Part of a small language model's weights: 8997 steps.
MLP neurons of a small language model. Each row is named by its layer, matrix (gate and up: input weights) and neuron, and shows model dimensions 0-127. Each number is 128 + 32 x the weight over its row's rms, rounded and kept within 0 to 255. Numbers have three digits each. A neuron's up and down rows have the sign that makes its largest values positive.
Before each neuron's rows, "fires after" lists the tokens most often just before its 100 highest values on Wikipedia text that the model never trained on.

fires after: "=", "\n\n", "-", " ("
L11.gate258:118142157093130165163149060120138088141072139146179098133150148133143115123123192145069148142082106101140137097138093094128154088205102180169167128108080126137106089145163159179094131156094143132134086138152134158123052137150033117137116117180158124127099118093102141081151199141128108131133089161111138122097112117158089188118113067166154096160086131152132121155189068124157144071119
L11.up258:103112148125096113141157115083088145108104115202126085168132131107133132099142183102152077144116147125179152124141076129173145055132107105092133139109143086115106134141151132144120150109160164169167073128110159143154096159118125134137153142181101061126122156102099138119090136127081104130126135104110102166100183167100069194160110153130148111072099190070172062124139105119171167191152

fires after: "\n", "|"
L6.gate265:161134069121083133163133101126184097132160145158085149148142182114120100123120092188106106163109117100114101195210126108127064150134174136100112145166153101144105137160145127134100132078113154139102125165086148128094158173091104101086105133160058119123110110134102172149123131112143149120195125109180168124111122164146136183140204148152129188144101061159118123140094121069150168098163
L6.up265:156117166105154142168158108126176151147146094111140134143111145144127114134125120179082082164118118129144132068171124124115134117115151153146101130091090128115135153134120108156146098032150109131108175139132101176141123129140145139147057115149224143136071141163148143120092096149109160137119177158037116129128069162142083171168229079076127130130183110101101068113105066068092134143131

fires after: " at", " of", "\n", " At", " in"
L9.gate124:113123186155109140151116118140167167137124135151129051114143165119126009145133164167124065104142126096132137109111117140143130143133111141119138103117149086092155076063089113122073126153125139103116148186182150136166185143086120164127111108170061204084134075114122074109115155142105170108170141101085150088105193161137141148147102099143134117155094135116104072129149037129082079133172
L9.up124:136070117106100159099098160116126150168129093029125081110121113139132118118087132131074069122132114188172095137141116157165132158057159215095147102140070171099078118114163143158128119185140149142051126092133135088134133090108161157135091150115143118173112058187103140215100118125117140152127081082158147084095114110129132117162165136127093151129114112156081084120134139134129079110071

fires after: "\n\n", ":", " Producer", "\n", "."
L6.gate274:158105141192142084093112130145150128192132099148104117125112144128157112078125159061118176119117110163101134112165112169113159075144147139122135134139163160089113142238106139124132103116230102105120144190131145082070128071142121061081139179089103117114135092103127131122102185142147109145122134091099106151125160077176126097192153103154132125103078148125143092101118168099136153138126
L6.up274:111097124124126145108130153167206106090114097131154146113125117072120047100135121151166175143145129112140110125143119159134119118113122139119100154126071134140183173122127129099133163111121144122144129179051128136088114122136142190145161137091154148147127109139106131073181112133121054137061161148143151150136104157165101090108169074116115061099149095112119173209131175094201150122189

fires after: ".", "=", " in"
L9.gate300:168155158144052168120109095170134160111143188076136102069161172146142072101102160172107153128132132228101111172129133170160145122183098146140082146130124151110133139145162080131102119132131154132157082167149145160136083113119175101135072139148107155179095180122082166168169150137108130161112144128182129122094129108118119179137134084129177153121072128091113119151155155167154103159167
L9.up300:163157168136070171077093133139112133119162128091111180147186127144163128105110162150111125144170230125120166131139124090114102123082125129121110108146107108097194140095110079120113141057109126146119141204125085206127107087077118089119141095136046168175103162132120160170060149125157121160104125077201075130065158107142148121110086148129146179136103107097121135130143109181147106147171

fires after: "-", "\n\n", " as", " |", " became"
L10.gate436:127125116126184118097142080164150046063088149194132105175163121143133093119154190124073190110131126132161110142106089136109171142108094161135144123146126096102168154122140167188107156082122078095190125130081132192110115077096148147146159148142121085149184148134070155091118130140144161141056138135102085144157110125149085166112108075113156056131155146147199119110149157165142161104084
L10.up436:135119161151135114172101108089077133149094158159128146055127150169127111112121064157157087124069110148114187126090160113144139056166143149079101135112111128132129149117152137147105148180109105115147134115090106129162207158079061151164100125117145121101148142124150147151211126202114171184099106161066117134090080100061092151076145141206109057173146082145167106150096124120155174145131

fires after: "\n", "\n\n"
L3.gate298:131103136146124112107087149195153137146160089099100153152136088136120103122117139134084082096149132139179167186125044173131087130095178172128167119134167081078139108225110126165163186106101141090060124100063144171174151138210112151095145104117153110133148145102052132141113143130130145128137101186121167175121115134128150144087121131109180143109083148122136126074122116103172146136121
L3.up298:156102171120108105143105112064174104196088136144123139097152145098127134131130148089154144152115047187131137097109116128147100117104125104086092170135142162094104133128072109136095103198143089090094130179157143145057092104123082110146124118127172119180142162113135158104082162056132193167081138121175123166105098124092167188172149108206109130118066131108173117058100147164091122123143

fires after: "=", "\n\n"
L9.gate224:104079131089124181112093096133110070147126138142108109166074125137096148103164124148111190117079139171129141155107160118128132159193102137117152144147039126106135102180173169110151168153096161056176117089126085121180137094056154130151197123200128135119133117086074161072143171152120118143133113119147088086123135130167112144159182140171130120166150138090138086115165114095106129158134
L9.up224:097129144095124091113094109107151129119133168149162111140129188149136096150115217149114069127137115101157122086166119108115161126139107126055154090153076090135105131116138115079132132158147109066111141149093199115176066157154142110150137134184123152163190105079098168109118210104113122135145125156153187130147122106132118115101053159134117100112035089170118181073123125094158133074174

fires after: ".", ",", ")", "\n", "$", " Vale"
L8.gate372:114163158134171086102178123155143138116108107124075115118139166110188139146025144123142142164169131078087117065142129096178104123181126107140100137100170101161109101082153077130124127117131153196224143149080122118128153163137131109149133078098158112062140105133168121113142103201080115127083120144138156141122108157115153101112101142155133176095155130151143080108090109107116121121146
L8.up372:159098084124143144151108156073135106131126055116141127193117175120131093076125132149148183151156133143114090175158075096137115140111157095165113123124193100136089112168149115155093156088107158194115178150122133139136128154121110198145090110084143106123177113181096097134198135147063138102080008069146114157138128108124122101131096094158151158062130091150176143079130108086154115113111

fires after: "\n", "\n\n", " s"
L4.gate443:139105126227153089169115135185183131189176142076154084108115170111151046100146123190104136142124108183073109143207142149131138094062114151089112059152138088121128125106149062192103183112071114139124138163076134141091144124160191084081178101101191124123115119140125079079124101112151148130170143094129139122114126104127119122162138162131161132102133108171111101070076123143110098089142
L4.up443:139089169133152031181073103054163093146118078130140105092150113095185125125100110126149128158090162111152101160156090115135098133104130111126113108190111096090166148169143106113130100133190158144104063110066190173116115113142170177175123101094181162114124108127168128144139122121053143162089138112168096104103110094146138131123159075160095125133113118106144153164111091207082113141087